python train.py --n_layer=13 --d_model=320 --n_head=8 --n_kv_head=8 --head_dim=32 --d_mlp=960 --vocab_size=8192 --activation="swiglu" --norm="rmsnorm" --norm_place="pre" --norm_eps=1e-06 --positions="rope" --rope_base=100000.0 --rope_fraction=1.0 --qk_norm=false --attn_scale=0.177 --bias="none" --tie_embeddings=false --parallel_block=false --init="orth" --init_std_qkv=0.0511 --init_std_o=0.0 --init_std_up=0.0511 --init_std_down=0.0 --optimizer="muon_variant" --lr=0.0107 --lr_mult_o=1.5 --beta1=0.95 --lr_head=0.0226 --grad_clip=2.0 --warmup_steps=200 --schedule="wsd" --decay_fraction=1.0 --decay_shape="exp" --final_lr_fraction=0.1 --batch_tokens=131072 --seq_len=1024 --doc_mask=true --train_tokens=902600000 --steps=6887 --dataset="wikipedia_en"
MLP neurons of a small language model. Each row is named by its layer, matrix (gate and up: input weights) and neuron, and shows model dimensions 80-143. Each number is 50 + 15 x the weight over its row's rms, rounded and kept within 0 to 99. A neuron's up and down rows have the sign that makes its largest values positive.
A block is one neuron, or neurons of one layer that tend to fire together. After each block is what it responds to, as a language model described it from the Wikipedia text at the highest values.

L10.gate5:51 51 68 53 30 32 59 58 36 61 34 36 33 34 26 41 50 43 49 49 47 70 40 64 37 72 55 24 49 45 35 32 37 59 51 51 46 72 38 56 68 33 37 50 44 44 59 99 56 52 73 56 71 83 72 32 95 53 60 35 54 61 36 47
L10.up5:42 47 61 12 35 55 34 26 31 66 47 61 33 61 33 48 44 72 85 51 72 37 48 40 35 74 73 47 29 46 20 72 63 00 25 40 55 43 36 83 42 34 51 58 57 21 44 43 37 59 31 63 32 43 14 37 67 51 62 36 45 53 60 56
L10.gate25:45 56 29 51 60 49 35 49 66 48 54 59 74 22 36 45 65 45 46 77 56 67 71 32 66 43 56 68 32 44 71 68 78 67 39 20 56 40 72 44 47 49 12 49 73 29 55 51 50 53 44 75 60 41 49 59 55 61 43 62 51 43 70 79
L10.up25:86 47 52 47 33 35 76 52 63 32 43 76 66 28 73 66 49 49 32 62 73 68 58 45 57 53 36 77 01 44 44 39 61 64 41 36 49 40 46 50 37 36 61 68 45 61 38 80 41 38 35 58 50 50 19 59 57 68 80 66 54 20 45 72
L10.gate70:38 67 64 36 34 60 49 45 60 55 66 49 34 42 31 59 35 51 54 60 55 58 68 77 43 36 43 39 34 48 46 40 45 66 88 75 59 75 58 47 72 46 62 74 34 73 66 64 23 34 51 49 48 28 44 27 68 40 53 58 35 43 99 55
L10.up70:37 60 17 35 42 30 80 36 57 55 23 36 69 31 64 49 46 57 50 40 51 26 54 74 82 41 11 51 18 44 68 54 68 38 30 60 41 30 26 31 60 61 41 56 47 47 31 42 28 67 61 56 33 49 54 19 64 55 34 57 47 56 61 38
L10.gate145:76 57 58 52 61 17 34 21 65 48 54 46 68 55 47 50 36 55 64 44 69 36 66 62 51 26 56 66 23 45 69 65 41 74 41 58 39 51 50 67 69 39 48 69 55 50 62 38 58 34 50 56 49 37 64 62 54 47 07 57 30 38 66 51
L10.up145:56 57 48 30 68 16 49 35 58 63 25 53 29 60 36 49 53 32 55 41 56 49 76 49 75 28 76 64 37 50 38 53 41 72 33 48 60 08 66 47 60 59 67 78 68 65 45 70 59 64 53 45 65 41 51 77 60 41 42 36 31 48 62 59
L10.gate255:39 50 71 35 65 59 66 50 86 48 48 53 45 50 44 60 53 50 39 53 37 49 73 59 60 38 44 50 64 68 47 19 42 59 54 25 40 60 65 35 84 10 52 73 54 57 52 55 51 42 30 58 22 30 62 39 67 53 62 29 24 46 42 40
L10.up255:64 58 69 38 65 34 69 46 49 25 30 42 32 41 49 30 50 55 67 66 38 59 35 48 47 61 29 57 33 64 46 59 39 48 64 43 83 57 44 40 37 75 33 78 54 46 39 23 66 30 61 64 40 39 53 23 69 38 65 54 32 21 48 50
L10.gate593:52 67 67 67 30 54 45 74 57 58 56 07 38 50 35 62 50 66 62 65 60 38 49 42 61 54 91 37 27 61 65 69 67 42 45 50 42 22 32 42 39 35 30 68 59 63 34 64 53 47 42 46 82 42 16 60 39 45 49 36 84 19 52 27
L10.up593:59 40 32 59 41 65 15 78 51 28 72 62 54 20 28 61 68 59 60 34 41 23 57 64 55 50 59 63 67 61 46 56 51 61 75 33 41 67 58 70 49 33 44 43 55 49 39 49 57 56 47 73 63 69 40 51 58 25 72 47 75 67 47 33
L10.gate630:73 18 51 62 38 59 75 49 77 43 60 68 44 56 52 39 51 46 45 72 44 43 41 58 41 71 50 56 39 52 14 63 47 80 36 45 61 40 51 30 41 20 60 62 41 33 43 32 44 62 52 35 66 35 43 63 54 57 56 20 77 75 54 51
L10.up630:42 56 59 19 47 40 64 47 28 33 46 41 41 63 68 40 68 59 53 59 28 27 76 51 79 43 18 54 43 70 53 49 23 54 52 68 62 56 24 53 41 71 55 42 50 43 58 47 62 48 59 36 50 29 38 45 76 35 69 62 57 56 34 61
L10.gate655:34 59 40 53 64 70 67 53 32 59 37 54 59 38 00 51 59 47 71 45 28 23 43 41 72 32 47 38 67 42 51 65 56 41 32 61 44 54 68 68 54 20 60 48 37 44 59 47 44 60 58 74 51 55 56 39 58 48 56 62 39 57 55 54
L10.up655:40 32 30 31 46 66 53 38 33 44 59 45 41 27 54 54 59 53 61 58 31 12 82 30 64 78 47 70 34 62 50 55 56 75 41 33 63 48 41 48 58 34 59 31 17 47 54 64 48 47 79 53 68 64 37 59 64 72 64 38 31 24 18 66
Word-initial pieces and openers of set phrases whose continuation is predictable: prefixes inter-, con-, de-, re- (internet, intercity, constrict), and "the"/US/UK opening Billboard or Singles chart names.

L5.gate251:33 47 40 62 45 78 49 54 55 47 09 39 62 36 62 61 51 71 38 55 60 46 40 36 64 49 58 52 37 35 48 54 56 49 69 30 74 65 20 55 57 54 40 48 74 71 28 80 41 55 70 55 49 34 27 28 35 69 28 69 48 36 32 48
L5.up251:85 34 35 49 51 49 42 52 79 47 62 54 67 50 41 58 36 52 43 46 40 48 54 60 48 46 71 21 39 71 38 66 39 62 47 96 29 61 53 61 43 42 48 56 35 88 58 58 42 06 68 72 25 48 57 23 53 43 67 87 60 48 28 44
L5.gate261:38 43 51 71 32 57 46 70 48 37 45 40 54 62 24 33 45 31 78 58 26 41 69 58 73 72 35 53 45 67 62 51 50 73 58 23 58 41 56 40 43 32 66 55 41 59 50 23 43 66 60 53 41 16 65 48 19 42 68 70 55 23 62 61
L5.up261:21 49 45 55 70 59 46 39 61 56 50 42 19 67 16 63 50 26 39 27 30 48 52 57 71 45 45 55 47 51 57 30 41 60 35 65 31 42 56 52 54 72 79 37 79 55 57 32 86 36 44 50 43 58 54 38 39 63 37 44 36 29 37 31
L5.gate667:30 37 44 52 44 87 58 56 32 60 48 48 62 85 59 59 60 52 88 61 34 70 61 39 57 76 50 52 72 42 57 49 34 53 57 56 39 50 65 74 49 52 29 58 39 79 40 63 50 64 43 40 40 44 74 49 43 15 56 68 53 34 43 45
L5.up667:18 51 63 66 50 53 24 62 62 46 71 51 37 48 35 61 37 41 37 44 43 54 67 72 72 33 46 65 52 33 49 80 35 47 69 52 60 55 66 41 90 66 49 66 44 48 31 11 42 46 37 50 49 66 46 39 45 57 65 53 29 54 41 49
L5.gate755:56 67 43 59 47 55 23 42 47 44 40 49 78 52 85 46 42 39 52 42 24 32 32 67 43 72 67 40 49 74 45 44 61 34 84 57 46 60 64 32 43 06 79 66 39 31 39 31 39 50 37 52 51 44 12 35 56 60 53 31 48 56 59 40
L5.up755:59 51 36 46 41 42 32 41 59 62 40 42 37 56 45 34 35 34 55 67 52 44 60 60 70 51 29 55 21 74 77 59 63 54 32 24 67 66 46 57 31 63 54 40 51 42 59 24 14 57 50 37 62 17 55 56 69 60 61 50 85 54 41 78
Words just before a number or date, mostly about/around meaning approximately, plus of, from, at least, as early as.

L5.gate51:43 52 26 41 47 99 72 07 52 32 64 17 33 35 45 42 93 65 32 64 44 40 33 33 50 51 56 65 63 53 61 41 60 83 53 65 35 40 40 42 68 30 60 21 59 36 48 76 47 50 49 61 24 48 46 56 82 52 36 59 38 44 45 30
L5.up51:63 45 41 55 38 77 32 61 59 58 31 48 64 59 55 29 80 50 36 74 46 33 55 35 54 64 48 30 57 55 86 42 50 46 48 64 23 29 51 37 36 29 17 62 50 59 67 42 67 35 42 54 69 45 66 56 44 66 50 57 44 51 51 26
L5.gate258:57 66 36 40 70 63 61 47 68 50 39 53 41 21 28 63 88 27 46 52 81 31 64 42 47 52 39 72 31 87 50 48 42 48 58 61 50 44 54 66 75 34 57 54 29 20 60 57 49 51 29 46 54 52 70 47 68 29 72 50 61 51 57 60
L5.up258:37 78 47 64 57 59 36 28 65 37 58 44 45 72 50 44 47 66 26 39 61 38 57 50 39 26 76 45 45 43 69 63 67 69 41 51 37 57 66 83 22 47 51 56 34 56 68 55 63 61 42 55 53 43 60 73 49 47 51 31 67 55 29 52
L5.gate315:68 47 70 65 58 89 53 34 72 52 53 49 70 62 30 57 45 35 43 35 47 34 76 37 40 37 37 55 42 64 68 68 36 37 38 58 27 67 34 70 58 31 61 61 21 50 39 40 55 62 51 45 57 54 46 30 36 63 59 57 34 30 66 53
L5.up315:22 35 55 55 44 52 47 45 80 66 38 62 89 66 42 41 33 78 50 60 61 46 58 51 41 53 43 15 58 76 27 38 27 58 45 59 74 62 68 52 51 59 52 72 32 21 23 30 29 36 72 36 36 62 32 47 62 42 46 60 29 29 67 57
L5.gate546:32 58 46 27 50 33 56 65 70 57 58 54 43 43 58 48 22 37 65 51 47 68 60 60 56 64 37 47 40 75 26 73 46 53 53 64 24 39 18 53 42 47 68 77 62 48 59 19 56 44 52 52 35 61 43 61 56 37 47 41 70 40 46 64
L5.up546:28 44 45 56 75 72 70 44 55 52 24 52 45 43 51 34 46 21 41 73 54 47 44 44 72 26 56 38 52 69 51 46 50 34 73 50 40 56 60 30 50 53 52 37 55 76 69 67 27 48 49 61 54 76 53 68 38 48 59 55 57 45 38 68
Ordinal suffixes after numbers in unit or body names (501st, 63rd, 32nd meeting), the period in U.S., and States after United; also scattered mid-word fragments.

L2.gate20:58 54 28 46 32 59 26 54 47 36 57 42 78 31 49 50 66 73 64 67 59 78 40 27 53 72 32 64 71 77 50 55 45 20 44 49 65 32 50 73 52 37 34 37 54 54 54 27 68 34 57 59 46 26 53 65 59 62 45 46 58 64 49 74
L2.up20:66 39 41 29 70 64 33 36 23 35 38 53 51 45 19 36 43 44 67 58 58 71 11 45 46 49 37 58 48 36 58 51 44 55 40 61 43 52 56 37 58 42 21 33 40 65 64 22 47 32 63 28 67 49 53 90 68 72 59 38 49 70 53 31
L2.gate806:79 41 46 33 34 49 45 32 69 35 56 64 41 56 78 15 56 68 48 35 37 77 83 47 44 48 34 26 42 61 30 59 54 46 61 49 32 41 41 67 65 58 64 36 48 80 63 37 61 67 26 67 51 86 45 34 32 60 43 69 57 54 35 38
L2.up806:62 34 21 54 40 52 58 37 65 84 64 48 52 42 44 52 74 51 49 71 72 39 42 55 49 63 68 56 53 62 50 39 43 37 48 24 68 25 35 49 31 52 58 52 63 47 62 23 47 69 49 47 61 31 62 69 60 52 57 50 26 51 45 39
Capitalized words opening or continuing a proper name or fixed phrase, especially in chart tables and music articles, e.g. US Billboard, Peak position, World War, Massachusetts House.

L10.gate46:17 27 37 61 50 43 42 20 68 30 58 62 41 50 09 44 47 44 52 40 41 50 53 63 60 45 55 55 45 45 50 51 40 49 42 63 24 56 32 37 41 35 27 26 59 61 34 67 29 65 40 74 45 37 48 27 70 35 52 66 32 65 34 46
L10.up46:45 26 35 11 20 43 57 46 61 32 40 43 53 63 65 56 51 45 63 80 57 60 51 36 27 59 68 64 45 70 38 28 53 68 49 46 73 27 57 62 48 94 65 54 38 18 39 30 42 65 68 58 59 37 51 44 34 55 35 25 46 43 44 71
L10.gate85:42 46 74 67 66 46 49 31 53 17 59 44 54 63 84 52 63 41 22 38 58 56 40 39 33 48 61 67 43 81 49 48 40 53 38 54 67 48 48 53 70 34 30 85 53 82 53 54 42 70 47 50 30 64 61 43 64 11 21 26 38 71 43 35
L10.up85:37 65 70 37 50 51 70 54 61 65 73 86 23 67 56 40 70 89 54 35 73 43 44 61 22 64 72 51 80 77 44 46 76 53 74 70 51 45 41 61 70 37 40 57 52 51 32 39 20 65 41 41 26 49 47 53 42 36 20 47 38 55 37 38
L10.gate128:44 21 45 18 55 39 63 48 86 49 44 57 56 45 37 45 49 49 34 60 49 62 08 50 52 43 64 73 30 27 68 16 82 18 53 71 58 48 55 43 29 52 61 47 60 31 65 42 57 75 41 43 62 50 64 42 52 75 47 51 48 21 56 69
L10.up128:54 70 70 58 62 37 29 43 24 54 47 45 24 48 69 67 56 55 61 44 38 76 48 66 62 48 57 50 62 39 55 26 45 31 59 56 35 62 59 51 61 35 68 43 32 56 66 47 69 20 67 46 36 77 63 37 39 45 60 37 33 52 33 34
L10.gate132:59 44 47 39 42 25 43 62 77 69 61 56 52 16 33 67 37 73 40 66 51 26 41 38 46 74 85 70 68 76 55 35 52 78 49 27 40 35 68 53 62 63 23 62 59 49 70 24 42 57 45 51 44 50 27 74 48 69 55 50 52 46 46 38
L10.up132:43 47 43 62 34 40 50 39 58 49 57 51 65 46 44 68 51 57 61 45 28 17 48 38 59 68 69 56 60 73 48 39 53 66 51 52 62 28 15 43 45 45 46 49 60 40 52 71 20 50 40 33 42 30 30 49 66 39 60 41 86 08 36 25
L10.gate424:32 59 57 41 78 40 58 31 56 00 46 40 23 45 57 59 46 58 55 28 53 59 40 68 58 46 49 44 71 51 28 43 44 60 64 47 70 26 57 72 68 54 54 62 47 52 55 36 30 55 67 42 51 47 42 49 67 59 53 71 48 54 42 60
L10.up424:34 69 40 22 49 36 21 45 64 22 45 76 35 41 62 32 60 53 72 47 59 45 41 92 64 63 65 47 45 63 46 26 29 44 58 63 53 50 60 35 80 60 56 68 42 53 53 55 34 64 76 59 48 95 60 49 46 51 38 65 60 50 33 36
L10.gate520:59 42 67 36 78 57 65 23 56 59 51 70 67 64 37 25 35 29 51 42 49 33 53 51 59 57 52 56 34 38 38 34 53 24 45 70 32 70 31 55 74 28 59 71 41 60 39 43 24 70 52 29 45 33 46 45 59 48 71 63 69 52 44 35
L10.up520:47 48 69 46 51 47 33 31 65 57 62 64 54 53 66 55 30 48 64 51 49 34 88 69 50 29 49 35 36 49 59 70 42 63 36 41 62 78 57 64 29 20 49 56 66 52 52 35 28 29 46 37 67 54 52 51 46 59 57 36 51 52 82 52
L10.gate697:49 78 46 41 85 47 32 47 54 56 57 41 67 51 05 48 62 46 18 44 35 46 34 71 32 42 49 46 67 38 63 51 76 42 85 44 50 75 33 61 45 55 40 57 49 59 51 56 11 52 69 60 48 42 22 61 48 21 55 37 39 49 52 49
L10.up697:48 32 51 53 44 87 44 33 72 36 50 46 57 51 64 56 42 54 39 42 56 42 33 33 61 57 00 43 62 50 64 48 44 64 60 51 63 55 69 58 30 46 56 46 40 45 51 15 42 81 53 42 52 37 23 36 28 40 47 56 56 16 22 44
L10.gate841:63 36 36 55 86 55 59 54 52 35 50 35 42 58 67 58 51 33 50 59 32 59 29 68 48 61 68 60 25 46 06 60 45 33 36 39 93 49 58 55 64 33 64 65 63 43 54 43 38 29 62 39 72 65 66 61 73 75 61 69 73 64 27 67
L10.up841:40 69 52 37 56 64 35 43 35 56 54 51 29 41 52 55 25 29 49 55 71 44 58 54 08 31 53 55 22 36 34 47 51 36 57 65 50 75 54 68 37 48 66 51 45 70 60 46 26 41 55 31 49 43 56 64 77 34 65 52 68 39 49 79
Spaces, pipes and parentheses just before a numeral in stats tables, ranges and dates, e.g. a "| 58" cell, "9 to 12", "December 16".

L2.gate8:46 55 58 59 92 68 65 64 41 46 31 45 53 56 26 38 47 54 59 64 58 61 38 67 46 37 43 36 59 52 55 28 31 60 39 32 88 53 70 29 62 50 65 63 54 44 32 62 37 57 53 64 20 63 62 40 75 70 53 38 54 46 56 60
L2.up8:34 73 59 51 57 71 40 95 48 40 31 41 69 44 31 49 64 65 44 55 44 65 53 51 36 55 57 57 63 25 47 09 42 62 34 45 66 84 47 39 13 48 66 68 42 40 44 60 49 56 47 41 35 59 49 48 45 65 50 43 33 56 60 27
L2.gate314:49 16 62 62 20 68 44 45 64 26 09 46 37 23 41 18 61 41 58 66 34 31 29 58 43 54 17 51 67 58 61 53 57 44 59 53 41 76 75 32 53 38 54 49 79 29 61 48 37 55 46 33 46 27 57 45 73 48 66 46 63 83 41 74
L2.up314:49 31 44 64 33 47 44 53 61 47 58 30 52 50 55 48 61 48 50 48 26 40 45 28 37 56 34 65 35 33 36 54 40 69 61 63 50 46 58 40 60 54 50 67 47 65 98 45 07 33 66 61 48 59 72 35 50 41 43 50 77 58 65 58
Fires on under, over, un, counter, anti used as a prefix or as a preposition starting a phrase, e.g. undergoing, overhauled, unveils, under King Edward.

L5.gate330:38 19 40 43 76 47 67 78 75 39 23 30 46 74 42 46 49 55 65 51 61 53 78 45 42 69 18 11 42 39 52 47 41 39 50 60 50 70 44 51 71 34 39 48 26 32 57 35 40 32 31 26 52 55 31 37 40 80 36 36 49 50 64 60
L5.up330:75 37 60 40 74 64 60 26 41 38 62 35 22 40 18 51 53 48 05 33 37 80 57 60 23 40 58 47 80 52 59 45 32 55 26 48 44 89 72 47 50 70 41 41 32 52 50 56 48 63 93 68 53 54 25 50 52 17 23 34 47 42 47 50
L5.gate697:38 54 50 43 53 24 37 63 63 62 44 24 34 59 28 76 59 61 37 65 67 30 62 46 58 50 56 57 49 50 61 77 31 37 37 62 50 70 36 56 49 35 55 41 58 49 58 41 79 41 67 63 55 84 44 43 36 59 45 50 23 75 56 59
L5.up697:58 57 38 73 64 40 49 74 57 66 35 47 47 56 69 48 36 65 51 70 65 77 85 63 40 59 24 50 53 41 61 38 71 59 68 38 62 46 66 49 66 64 56 50 73 49 51 59 52 49 31 39 72 67 22 78 64 63 69 43 43 50 25 54
L5.gate899:51 50 46 59 54 57 72 48 31 50 65 35 28 61 85 50 56 61 34 53 25 35 53 60 32 42 28 54 71 35 34 46 61 72 55 32 39 55 67 33 80 55 53 46 55 32 24 06 58 52 38 45 20 89 25 76 53 72 42 45 38 40 56 56
L5.up899:62 43 63 44 53 38 46 52 33 44 36 58 50 52 59 67 31 61 79 37 62 30 59 58 46 44 24 51 78 68 53 35 39 58 62 26 40 26 71 28 33 48 69 22 57 33 46 20 40 40 57 60 42 19 50 45 54 76 51 59 52 56 36 55
L5.gate951:38 46 84 42 50 32 58 99 31 37 26 65 80 60 43 53 43 69 72 62 53 64 64 69 64 35 54 52 54 67 23 32 37 34 68 61 13 59 51 51 34 52 49 50 18 34 35 55 33 42 63 27 83 62 63 33 64 45 72 38 68 53 52 65
L5.up951:40 51 48 60 67 39 53 23 58 45 45 68 35 53 97 30 49 67 37 57 39 70 54 53 55 56 15 34 55 64 57 57 58 57 34 65 35 38 31 47 66 53 37 27 25 64 61 35 69 25 49 44 52 54 48 35 41 88 28 23 49 66 48 14
Pipe separators in wiki sports standings tables, especially between goals-for and goals-against numbers (505 | 208, 63 | 64); weakly, mid-word pieces like Lá-s-zló.

L2.gate77:44 56 46 33 64 50 45 30 31 61 59 67 39 61 83 30 42 67 33 40 44 67 66 35 49 38 48 48 66 52 51 39 66 53 27 34 43 62 54 62 23 39 50 54 14 60 46 53 86 49 60 45 42 52 62 32 39 11 53 42 72 51 63 63
L2.up77:56 44 46 15 35 34 56 68 68 61 49 20 49 39 63 42 35 36 51 19 42 68 56 39 62 42 53 61 44 49 70 63 40 27 20 58 52 41 50 40 54 55 47 49 56 63 76 36 31 63 68 75 56 79 65 43 52 50 61 34 72 70 40 56
L2.gate258:75 56 53 50 62 47 85 48 55 47 28 63 38 42 74 71 36 42 43 42 32 46 64 52 55 38 25 47 23 60 55 34 78 69 54 56 58 54 58 56 56 49 66 47 51 38 17 37 56 59 50 62 53 66 36 64 26 71 69 49 61 53 36 43
L2.up258:44 63 40 21 34 19 56 41 58 59 40 49 42 34 61 33 65 46 38 71 57 52 61 25 48 34 34 40 43 56 53 59 56 65 48 31 65 32 37 48 57 29 74 60 49 57 55 14 38 60 25 46 45 22 27 37 09 37 58 65 56 40 21 52
Non-initial digits inside numbers in tables and statistics, often right after a decimal point or a leading digit, e.g. 1,121.9, 12.89, 1953.